{
  "head_dim": 128,
  "intermediate_size": 1024,
  "hidden_act": "swiglu",
  "rope_theta": 10000.0,
  "attn_scale": 0.0884,
  "bias": "none",
  "tie_word_embeddings": false,
  "parallel_block": false,
  "init_std_o": 0.0,
  "init_std_up": 0.0341,
  "init_std_down": 0.0,
  "beta2": 0.95,
  "weight_decay": 0.083,
  "schedule": "wsd",
  "final_lr_fraction": 0.0
}
MLP neurons of a small language model. Each row is named by its layer, matrix (gate and up: input weights) and neuron, and shows model dimensions 128-255. Each number is 128 + 32 x the weight over its row's rms, rounded and kept within 0 to 255. Numbers have three digits each. A neuron's up and down rows have the sign that makes its largest values positive.
A block is one neuron, or neurons of one layer that tend to fire together. After each block is what it responds to, as a language model described it from the Wikipedia text at the highest values.

L10.gate124:154116114126106146147111160145110104115064139147097138100111108114115131068162127134079129142120131096138109119095164133074025118165113139138094179148107089109096109157136118094121209111181117104165099119145089185158117158109110124102140100107126099137084182131134098091130185104112088123141124069100110183139164143147167091189130155124177129135157154144101081120112136135144105132043
L10.up124:101146158088112080134089108151155126116023109116107084103082147151153150167142094080166184084138093125160119167130129130076107125085178154133154159130111111130076133127160186083115177149139123118117054123195091127132149130118157110121159083095155172157102142107174160122142167134096104117113129080086127167146156147150161130116172078081060171128124115140121099086101163097168109101106
L10.gate328:122093137148103092164124165113153100092085088068115172138121114148131097150108109162185118133151131145144133130148169126119061164147177147150132147131124135159106105091137126129101062109129128183153118164080142157099134169134158106118127088185114072124095150108135113140151146122111128136100132136109112157118183063136098201144086095088141102096125178140121130110144086151132074077070
L10.up328:151141132145123105145099118118186106113135173136103156101072126170142083136179163143121114135143134102152077117091086113166140106174112155064144110142195181082141122145040122092096145100139147147157111102113093106144129126138031094135080094128121122140129106129098108164109114202045161145167141118128175126157130155105170188135167133114131155176135148129186099086089176107108164176096
L10.gate369:102113135122084107105149096091155140092060141184123117149116084112081175124211066128083152168045098131160162099108164127059104140084145148148129176113117115091135079076115176141088141089180119096130081110124120141147131089149098092051147151105136116098064061065122107102185124120161101126157185142152113144102218184125103068137063145100139067109137110078116104107113153105147152111148
L10.up369:158112078089130092096110130126165146068107114125161146131157136052129133165133152082100070109131108095165070173190113097122147113105138144067109168146116204083117113131147117152039166090164145131113138144145160060088126103084164070083139145178118140107123138095143135140164054146084128115149129132135087131087112142173083166106109123130116122098117128107113072085199114141133113152138
L10.gate483:119221172131130149141100135096163112114132173096101137173099166143139131159227063084188151161124094091116151070135153114128121138137160160096147137139151119128099131173069144142131148088110170137159085114133141124185126111184139150153123134063131147130104121056161150154057157171117114147130152054086119153089159133161159125085059070114150144121134161144136154135121147115159114197115
L10.up483:127119142112128119137119161121120123139134130171116132093137167117140083115184100148052165158078104092134147115169109103099123152118172099106117090171119143114115110120113133148101152034136141113165112127155173106150108102085147072160107165113156099156067087115109121170068102187103149091134133084120202124124186122112166127089075120136112059037111169123098129131061137125151090115132
L10.gate539:161165141143155131159133084151109091102061148127084126072137115152101104118205111169134093102088118134085131098086138147133138123115137136115124121140163067037151092135136157044143067133158113108159117200129075156191151140108117186166127085108088164110105130117124148131087156122130136119095087107104162101150197128136130161157110093130172172132165169091109117103144098117121188123059
L10.up539:112092137156139098117142082152137179087109110103143170151132140113123163139127135105209209097168099125184100138108092082131113188130120076131074165180137057151071121138155122108143143173123163144136187092107182123124150168180093084108125173139090078127062191183079107077162155143148102044113127130158151131153085122187089124150143139162146160156157101116116074168129142091137159063110
L10.gate869:103129072118122181123130105122198184116117159114197095122144126170153108154125178146168116100199139191110151130067114174099104125111145129109101136143082146141091136160135212118120084143124135065134093101147129183096151148125126139142093163096067118111075162109158119107086165129180115124166121098141118130108108113120169119120184095102094099184131168098061088131168170141083131118118
L10.up869:095080150065108013136150139144096100104119096137115083106121126137127163161176092143140137120095119160152141132075105165081084138046114152117153104146040143055116131154145128128124158153121114186189178167132114106110137076037181090060175162114143148088121135159124099127158124136080081094125127168132161179175149120094117079098144167113151091109142114117121099150173111131100150169078
L10.gate879:157091142132140074137098116120140130117087132117136165121161110136157179227168125107115101114112132106107073076104111156155154091100133126108112190141118187094116145119115152085171188159127104137185105179110125145166145064153118148067169142071142123091157116097173155128126123115117124148118118177115142131144111146120143149002111085093118110143143089083142108087181184157129112120134
L10.up879:111095140128107120134164144063089168136094112193092087123140141150127114122135030134107152139139078170139133136106137138116136072094173111177112124171097087111082157152136101140142130150120134097183143137139143172192134168152154130163143129119124157140089130144129148159146184108127125125165145114106125153084217128150170125104112096125117130162139119152106113104110147129107135213101
L10.gate978:150155153131154136158103105119183106100135105099098130116101097086059157153183163124153086125084144132128107060089157109104115159131154100076136174098092088127106090101107175131116165086141095135152130183092119114168137142097082119177129029090166154148102144145072083126163153105112118164118136159135110193175115082130158094102116142153219110095153138075124141129170171127064079141139
L10.up978:064101142188111084178131100085152124110097172076115073127165159134123151129105126094119179060157087184083165116087129158073122177138149110166108132102184097133195141209128141141090141134158146134143081175177148109085148077077153154134144186099111142137171126113091110172108089111113109091148105112134129072093087154165108132129152137115110138121133136208126084148102162154107155103162
Responds to: Dates in narrative

L19.gate577:054064122147095084108092118122132158092064080101099132086157112109125130127112163092150100155089089113118107147211136100094152187073163145132139131171090128105119166126130128122138155122124165134148154142128173123145066127120111121097092129143118157158075137139068100074143145110127159090051148095168166136101099137108132159119145145099083136169162120162114103084121067134146091086106
L19.up577:093127109153157114116173087130126139074135100158093106162150084123057138127145130107162095114132096136116059085184094142101050110095119155133096126163111199106131142078117172145083137121094094075135096109140125167150117098102160129129086135155080156149106146159099116130172096179156155097080131118123176147126104158151183158066100161168068176099143115117073120179193115149133167102069
Responds to: Templated stats boilerplate

L19.gate82:073163151152082087177147062180171129096159104079098112122106099112106111158193099171167142107078131125142162161178131090061091095141075142132120095147147072168149128157106146097142173036138072125132131140158142165139110106124050138115173136158082075162140152183109130108120165134136072128143117088114184124089157093116156098114127120108111139065150164119123157120102137125111055143137
L19.up82:091103188162147153067123129161087136134184080113160118089068106133143093090177151108143101125151103113089173109159153131127177166168133131132131132117159132102147142087109124109055111113103126141137120150148139143098095130071155173155141108120176130129128180179179131125152137119079035142103171110087116108115141151101122073195095113114103154079128143071134172174137126080164087093127
Responds to: Article-opening "is"

L9.gate186:201164185172091133181080175117086144127131086130115115133117139147108114114159135111138185104103094116121116149138113062113099138172125167157115117111051141114093138149106146141130116216113140097117105170122150127177130139107138150124147135083163116120111115065143124142140091125098177162104100111085086160186199137120156091138098102098163107082174133155091058100143138108122133188163
L9.up186:116152201178165136198107101115105195131131110111101104130136122163127109136066149226106139096103143102109124134107067066154141131128161153140116151119125078128103133059123101086121156139107106120106093196175135184112174134113118141116135141141139081085134094089093161174134116104137112156137118158114171108119164146075074080115109104136099150151105079136113135139112154128151156126186
L9.gate233:144086163164154126134126143112072129157120120164127156159163137085130139115093156086092091209184092113076099130170165143118124070122111121124077099109141109160119112113075098100186124099141125124160135160125094123137230151110123110180078192120143101071143090070121168104168167168178128097129084139132101146112126129122147114101134123085145107083108099083158085106110135059126101106096
L9.up233:163155168128153197166113105128051107121136059178074167129152123176117184118139083126121157110094115147123126164125067092132153091074156143159143168134139112134153123103133103109122152143149139195145135171085136138089084146145089164109093112124138151119130077133153156115179100112132125092096142124135156140154172080107090110109109162138129066150135163085102128102106186092131174092109
L9.gate248:141173184166100123122108142175109076136171012102161069159150196138141151131091099191113128163132087114076157118103165091101144144082112095133042153116143124106123120103123125125153105188129109110141062150169099097155175110141142136153146117106138095115127108120090144155118130176103135154177133143155113124184152101112121123081168137107174157068144114144117167131105116129093077124160
L9.up248:097130108126112106060145123082099136094125041077182130148145112080169131105141141150102091119104123151073125139140153167169142098057101144071075147132146178117088157137128133141141155129114130162155115154122125110137129148187113205134129080139092168100068085114051189082127126151133149204122142104158189153139151144136170160065077083129073177100125092138165086131131080133123074091159
L9.gate399:127135095114097137151094138139119127052111119185092098147151132133127148114105110134133136079160205139109146062195197104091148081051104097140162141118143195091115071094136147145124229168148095127108052143114154135121114142110133066120135044146129066143083078126110087144095183113120131116160154106071128120128109151131083070145108156121172055062128107116078133096198139065105140078098
L9.up399:148181142148152167122153130144130186101100110161108054151130130178166103080113155108090096067153161146123170182130178171185107138080139110168142097109144103151085160134131105107104101159151084114117146164163103123155116063143141148186103119166154187133086040127117149104102152068133086129144171082102159146062138126071093066144114139152158126156131127082170176138165173075128135087111
L9.gate662:119156163112108103129098151162177118171158066156138136122125146191178165097082143107179122179141140053071071149126154072078143086144104128124099133135083131091103155106095131174104154128147151130112067170189119136164155123184149141138085117150136140128107093090165188120167126167118122111105145093090175143111140108147192160109185152139181131179151104131082094092164151112131117091166
L9.up662:051142110110130117148178118059152139094138093147149129106117123126129139052135110166083077081149093075140106104127131137120198150080058097106140112150099081068149138131129091082122171080066136117175155139158111104164147028081231137175138143135162134078097139123114137161082154152157154161092143142144118072081086138115174116076106073093056132128116144127128160132151159134135135135129
L9.gate696:134153176181066112096174133172140101186148111124121153224148158158169140172099148133134152150142117159048106136108105095164138144120128100126112140120166152144168146140108095161122149122128146126122101177166110114140132104167154171122174160148153048109102162059170091110154104125122096145157113100124094137123164157129130068121100140092127121099190125154152141158117128125123130119123
L9.up696:115119140141129121124121129115101074139119115135128142129180167128134087144069070143137132150131106187139073168104076099135117101117130133094159106119090118123164153154134113107098160154142145084108130147165086100121051118130155174113156137163173097110092137166164141118084071131125116151186103075165123122135129115128188102100107122111079155103152104169110112103132098061151141204116
L9.gate703:103172132116122105161117112099135073089133054181069101183141140082143153141178097127132144139142109159133149175095118110132109137092107119159046130136183120107108139096136102071154155122110184141121190069138116104102128169168079117124112119113113080115056089102117153156076121082093104129121116080169228140127165119113099090136078168110166142084170087135146124136150186106123106179106
L9.up703:094099124116146094154099099178133110144204112167121114122098158110112117061124126100108094169162109155169137210093137111153125141093122083092102113173087101183168132129075100124079116165104130096120138082152087133112063151102076180174181078161129076064082091109076107136079104110141117146144170098087163142135111122130099091106046107112175087171110080093126097101120134065138072180106
L9.gate900:146091155119127104142096193104082188144102096126214115131130155134128164162103138149124127118080145131126116140148084158153134179146091133092094121075130197106133134128137124111139116108140150115172083134127115101212069202144093137122115115070116105079159152091074118107143069188158061156062127124130075136072139154111101182049070121095144148098171183142127164097102117204132098123051
L9.up900:140150097125133155127109155109072148086099136146117085170082161134140129158127099148149090119162086154133121148137091126133084139155155122129123164149179131105159162147199164112168142164139127109136146163129134115213159139159120111093091126114127056103101158115094134130111076171176063122085174128175151115113114155091112147105089142136089141104137154139153100101203136101080161109090
Responds to: Name-ending subword pieces

L9.gate109:100099143115073129129130075167137139175170173139133110080089099141101122140066162071137118152186130112117104134069132145079089105170157158111113144093078171165134173107102175133103128142086141166114102113124066072136167096161120114080081165104148057120139103131152121120178098104169137113123121128153130159142199144110203109121140170090080160098133138112131141091108108104134096169115
L9.up109:080187119119125154124107150094147107143134105063151128209100192209075106115116149129104085130182109114115177192141159115128108067181147138112065127106110167157109195142119093096132174107113187125143071121129060186081113133183145063113093144143138099122123133096187130073128163173178166128168160119127108129172137058104135086150114150088155168129140163169128159105117104118140087165161
L9.gate442:138045185116080127143116158146189143124101121120148106172080122190085195136188119130110169178143103114116170103109190114092051088123158151091150135108134216117101098129145146183101123112144076127100103115068154114133128155153137127124103116128141137144128156117095112145073134105033074123141171173137138134118150187116111129129119174103107120073169170120162131124108076159134105173107
L9.up442:147109126105112080142167174177102125101120118083133129149133125139088116123224160174154140110132105154162143134104120157106214147076159116113084147134110184138128153167057109131134089127083169170108109125148168147105178135159143158126121126194119098079077066094149139063113109154148084102152137063087141101139144074095118132115093145140098133123133134124141157071224116076066080126124
L9.gate475:177153118223128121153135158154142107124128121057114172153135155150129202137157153105102114138146138117148162143112165138101174120120214106124083159120104152105128113113115149109136172094097137172123143132096138194084135114127110137149149097124101156113142160134136123131153091153145157130089097164061047142143168160093120109115146124107120166096110149151148171159091195138084102112179
L9.up475:112101108195124150129092158093141118149169116122115077173150132080114107118125139165123122097087142137124163174109116157143198106111205067166173127096172119127120140115131091142104106103121084153099138102194172134067120154137128131122131132144117124128127134141147168155124140153139140087095100100156090121093095158103121173155165105136105144177092119114143187131082119089149166134140
L9.gate485:151132139110116122141112104120146152155174101118158090085109061084073121102105141103144111200126124079112101101169132091072121159166135178107079134099162113100119169100135101173111171154100164140078085144115178143114115170099091109129135093126088077104073127136101106095151109094123119083086104119167152132075132156161105146200144170103130223069160194122087098105076147161127145191121
L9.up485:122101098180087121121132137203145102111095159112107141130153172189103100182133169174163135143158098142109123147120155099100095061143091060084156148127149217085138067143161116134149123082111115119125079110165109099122156096184115129093072203156159149147129110116154118185145150080161144155131162156147101195167085126143154097139179183188117093199180139129164125094117099130078127170160
L9.gate493:100183182194069157123141106125149110159144053179103131113138140092143119171131133073105045178141148159107179130158129173106147063116141145152141148172162154076172094165125146108078175133129164126113139092082141101122147141115122074067108152113098087113133124079127114063115084156102133079129123129175125097134151105105113106157153160170158139044164159107136177121193109090044079165124
L9.up493:174100136130121123153107140171125120131131149095111152130104142167094115082165082081057090076115097152165105200166157087110166171163163137128122102128114122164112121094095075073197129156077153136109207149116094110165135131121099191103123110145086135145116149155145164162154132050110046132091165174157117164169101120125116108166155096105057131107150089189096122113100139136123106120133
L9.gate855:088161106156140125109113141149136130136202077154083079166150136121182120124168128107157093147162119096159109129165112141090151128089120093191131126091138157149123133120105128198113154124154105121108120152112102135195140148111135119156121207098167180138128171096099110093164142140133132141138144114110105112142115156176140130115098181141150141119126106151143075041148144135090145135131
L9.up855:158132173142119128120100151175133089164159103120110147117109143127036169174067165182101172148143103125090114179167141115154134054077163131147124155145166156116080117113069161110082114162165116113095168112183149072130080111142089132001135160098133123070165141100144107144141093146159154082103156173131132102150138110133148134116116116156145097155173126131135095096095143150167134133172
L9.gate908:152146078026102115155148116146121135140094096135136154079109116176061095160155094168129119116147126113049118138131127163111132143172106166109152148140100147122098153116111156138128132157142148118147094148161123093125131152134140140108089173067120113113172105136090153203126138133164139117159122126174112156101148106142157094106121141096125124093144100144034071050149130154165082189102
L9.up908:080126107115189114086115055141106130174127128161152178139090102116071120147145104154132097084145090168092072145114179161126125150132074184103115191144083136151142115094103143144103145163029159117147149086157144103188113143098188109160157160128134146170132087077114100184122100139143081168180122147200142111146160101102152111093095126095100121179158101146152124049176138180064115116155
L9.gate936:153169145093076147172101131158135103150131118097154103152116109177127133146192177145130115114114167110080073149152135105113127182104131123115101134096150124077120141117112109077125129144136147134134107145114111177116183155124151154135108097154122126146140134152135129084219099166103099126117148092133116127133147138135117185167103123137154105106120174135124162160117179149117141086059
L9.up936:130090173130140094144137133133152042116110093135077131203012130164134133065122119096094131123212135188121126154166162131143105145137141087083116138126158151132119131108126087103174135180166173140145078086101133095165061068136102172143095148149161097145112096096081128107063168095129176156138122176127103119139135116133096119115126177136126062099168163137158137069085091164144107148111
Responds to: Decimal digits in statistics

L10.gate191:121074080125096128123139096143199132114117049090075159191126129159122108109114061118116165090131145116132076136159147096120120128136099127106071191159178086107157121097117111181129119128158158115152118088131130089115150114136086147126166136089126131215054129130067084173129137125152113071163175137137154084175067092150132132088123155051153079105178088132196093113153115175103101121114
L10.up191:177146147076108113049155035146148121127091170083137124123089126150106105200156140086107099122139157080123095080157137174126135166157107134090121137110059131110130086137126204111127123142192120165102080136133148095137114104103138118080145128112163143125112104131078142179128122161088102110159120090144137107124096125117117171085126133073130182218144112072184136144038117169174153081109
L10.gate552:128134109137107094204095149103129082116132088130092116174128134142141163159102086153155130145107129190108153094062123089085080081137217121101112107109125128171084082074116131104232137145074208172088131067139161197130151083130090133103113139176101115176117067117120097145122161095173112105107092135106183164157156103148108103146122148135077087143138137172089109161154148143128108141128
L10.up552:111107135165148123094166093158140170118142066166155123066177090137147196159123079122168174120086144095105070128085139136115122101058086160158106175160106180145144109115085166158074178126093162133148121132082176199183147191149167124104166176184144178128120123214105175059181083178149112115155076098124154140155115123120129161203109147089083163130141099139122135112110171157135194077188
L10.gate620:084168048150146104154141187089133116153079080121094168191171149174104119119110115131090119167125134107167161097081128074200136101099143123149090123143149107097121118167130084118134125126132136228139150118152136168119079117175120150083215123154114155113125162091148114103137105070142128125146137095147119155128129162140082107127202066133133145104122157140093153141144133068139112158176
L10.up620:169140152135087145081117119131093111150115144039133167133119157119121123101101182109065078161161124086147130171108144158092163067123125107126144112140146083131148082109141117196139109148107148095120101132149099124103170128116124106089170110064172144115120124146122076121162120120182149120177116109089150136098186090113196149170184119133094132080144151103132160119098124141107143167192
L10.gate625:178140114167094102082124102158112156131109160057100118165135140121128104171114064091112173121162078145174113073179137083080095109081167140175076149160122105178161111157112125115127104105114144214151142180085115077152109098118139207156127152148113104165090138129072136109161128113175107118166070179134151135136128091177183142102125122146091126100140063147073136120146128129096065116143
L10.up625:177148167081112136165105155154153153111078131124165166153114171151103191138032118109083111089181167164199097065119132134094084162157066122083157148108138105090127151113078119140159142158076155107130075142129128123125147112143110164132140106182164075157138164167107151137114114085140196129113144086138134074130098113152120106112119103132094144114120150135094145086150098173157086192192
L10.gate708:099081138083097093141145069213146131088053138152107170132123100186138133214111107110199152155097079114136110128107128128072047160095120162115093170159129137130145202082131109113123128108110161175138118137153154157075165112130086128085159098179128136111078138120106120193113131144149108068074189161165165180165073099115118143094143123154100064111208156098145156137108138170122109083083
L10.up708:146111141132122104081136108159124073112142151115171133177064116132125132199154173117161071092160119137124114128170077144053118102186092171078087115092151119126104059159114136136116133146130202123105137180145137203100164070161112141168125157104154172081127131153106150133065132170135157163137130085134151137065126125130174145101155153111111138170128143108159123129088121115173131138159
L10.gate799:105168095213055100111141138152120148058108088125108110171122071120110120170126118145143175139128112130109121138070126088116116182155135151150085146131096104103088157078140085143152123091145086166169155097098110149130146091131095190084155161158125092131083124116062114143161102130123170120112066144207154128203103159110160122136117194145086123159229119146117128145090127185126078120089
L10.up799:081109058186143130092096092164176131127062101104147147115123073095166083135079104104142168077127109104112103079022102122126134156163155140151122113096068112162115132158151130103161136114168122175171136132124094152092136035102108133094116155132133143081075140180152175144142163146105161109119087081121119126132146135115095137108131120156146152172136061156126158128114186124169160064064
L10.gate868:148081126099064067113077133187113102151159118123142140111137158177118087161164083156126079120083041139159170140195162139068091146117136113151094145121122132151124160086096118079192104103143143237152138104065139150148137047126128104064157180187136058167051125204113109118133164119088102119143132115100145163138132134095155081144141146104121127117165154125110151119042135115122147086128
L10.up868:144142146155114123121170127112033096146120184185106142152133127108166116146087081123134087102124122121180113111137108106127163166218074120117159130117122153141131115102121141175116107143084146083142092152151063088148133145107141088115107154118086110104133159151143092139115133069118119119072102135160116112128154121134103107133130146108110139071128119149188123140124157194162154121134
L10.gate974:126067132071111114060111113209169136118136152025130096099147120136136111141120138135096117153138146166169085141089166132090064102095163114099111149151117166167116134101109156158127141080133165146159119151157114189034143141106097125037097109143070080144109179105105105122139152156090120053080099168148166169172136060206126083142162122106142120093125119127162128089067087128117124116096
L10.up974:135154177139131141119145120116163104096129134145121097124119106171118160139124123170101075162161124155124191110071189157093118128175116133151170124105094115136103126089110060173194136083093152113139086146146116165187221193166185075173083119132152137103151115097114062125082117162152151119156187100106147147127108123135140182146163136119083086131143105150162139125165114129110118150167
Responds to: Table and infobox punctuation

L10.gate3:075117100146103141082111149147181104144148117174067126136173144139164146161168136179145115167102112105047152150101158114141138077108093135105085141110152133154161090113136138115112053121131176084152118094080117127142090091163058166138113114107123188137086111062138141133132147142165078111160133149132150124122164129132086103074095170118125032104144095112105118143060208133151052124136
L10.up3:148109116166120127103126092134141231150088125162132164112073104101132126150125154124098097154132163195124123144104147066156170070102183122084086127110141100101087172058134106153080219137152084093091161139128127182148117104123169127169138161151165117096157144139127105086110090143125077133081118149121071181116120121111086118135105113119170142147135133177166135150111139094174163051097
L10.gate380:159115141156106140111063172159083161103157126187115133091192147106062141104101078106128081173141119158163130104145112091133079202132111138129132134115055163076113127113119102202152135161109171135152160150121134158161158124078121167158146166135185149159125086158114163098113124153143115116150092164164113131166087067070086067104131110109193103088105058131101134151164135197178144107065
L10.up380:112156073204122161158184149122171129124173137147142125108141160159120144116115153109104134135182123187156152182166070134113101150220168126180120092157175150194148119202165098078125156137091168132142181133162144111089088151128141136177124178161173132141129107134176157124105153134181158112128125138150063122067085082128150115140083155130100144124123157163090082185092134105185109114129
L10.gate536:095113149178160144199075127139152091138147150129106177075168129042114056086123187168140113144163071097078127109139090108128115112123083174135117097137147201164167147124119099144090145109084142122107110149134142109169114143108171150135130134111143158139083132166142185067145175142156123084164134136125140095146100124135116122102087089098107158048053132156175087187160159129159117117055
L10.up536:091127132080152142128177117139085142133123140167141135086117112077135122124174156136170112132097193059141147196130109114119159138055065083114089180158153115144092086071111132148052143093130047174131103120106130078168188168152153151128130104157146151155165135135114153122134082098170132136156168163103165132139171126092208085154147150139102078114141115115178158099153095129105126114177
L10.gate621:111101115117126118185138101145116153070129171170177137087149118172136168165123069050123083131155114129181166166118092118150112158142136151156091136124092105120138166153066066127099113115117147154146147116147155129126182097108141156111178114194103118169103128105165122150122115136173110126133092180088144121132132123057168082098080091100093110078132141087139156125126157096135133142120
L10.up621:133105098034114071125107168177102136110196149076061128164149133147105179079148096110118131132106097124089095156158136117051128161172106159194111147118128131136170175143166153155162125098091109109097179164076109115111129136166142108114185155157083139155128150098114128104135123127125135162150100138144083081093155119130122209178151096173173111147161119147032141103139099096115177138111
L10.gate626:098160166218087142147075155143095097182140114137144169137173137180127115147114114072094083144162090089122135142161067090141089157140132133128098152095069109073128156140113064116120092182141166120114091156150137128118108138176090188150122141112158090097143130140155157128137097183089142151096102057146124146139143044125123095122120113114110134095167194177055110122115182144158180156094
L10.up626:132167089148090120145089121086163122154141106115116144143131122112108162113066075159123096183187082107130146157132145140094125108129119154135110161098067123155161126095162177065130129106071151156158130129120099087194171109080091160133132143153090158055107095102191103134136164133085113138108063079140173115063114146048113087095211096131128119115163128179125180162112177136135165119150
L10.gate672:135132131151097092101089118102163158117158083150078087143157190127151134146125108189145141156142109116094106147123100130134144133123134117143147111127105196119121141135112099123176093107138115143133065102130151185108093105141094110162143155137157108094104116120198132134144142159127123124176199136137160165126133161116151153156096083116139143125160101110080118129158187114116128121106
L10.up672:184120099156165154154137126127111158168096122176102078103118136126129183187158067115039116126146093132083107121154103121136189157103124164153135043129115161152095121133141116143176095114121129117132112084101169163131096125195152139116095120120167176143087111168142208151088131098162158159174179219097146138116139133117178169121098086107131140104129121087118139123154166098136089156161
L10.gate679:118196068168135100136120193165146138099153100091146173120084132128146115127084186164078097140158117164128163164131078091163108123112153147095152131131131150123140143130172126071116141087110149136130162153080151155108108108126097139113097141133133080117124109090155155084167091123140166107134146149151100096131140169176072133152168094126124103089135115156185154072108101110120129084100
L10.up679:123181140139142108121125111091139063116155094169124121107094094138139141121102076151120136082119136139109090089109109130093163138132183141132090081103169100178094177164112150108112127092118085171112148105043121216129097152093101143162120162157112138134089115104151166132146160147156159136063149149125136144137120107114125121182087111083112116073143196176133128141096115059115105085166
L10.gate1017:142101109142137119119133152130094070135107099090144122151090135067157128151091138192142083113077080091139147126122132111102085155097132172109190121130120074080141154106112104093166122099109097119110142125054161192147138132135112182097153093135146148133107195155148114062173146152195129154077143172134172140122187108065126109111117058168116153104142140115121116127157144149095088121149
L10.up1017:137166114180107139059135163185095158089162100157160183133118120141099140159101138135163105174189105055155108141135072146154154135139140116156025113184174133129094168125182115144172143122156119177075121148166121116076062117158129162103115147156134124187101110143067142133128166138125167110115083096078148128147086124116169118182118178109139170127154135090113147073080122137141105082152
Responds to: Lead-sentence "is" after title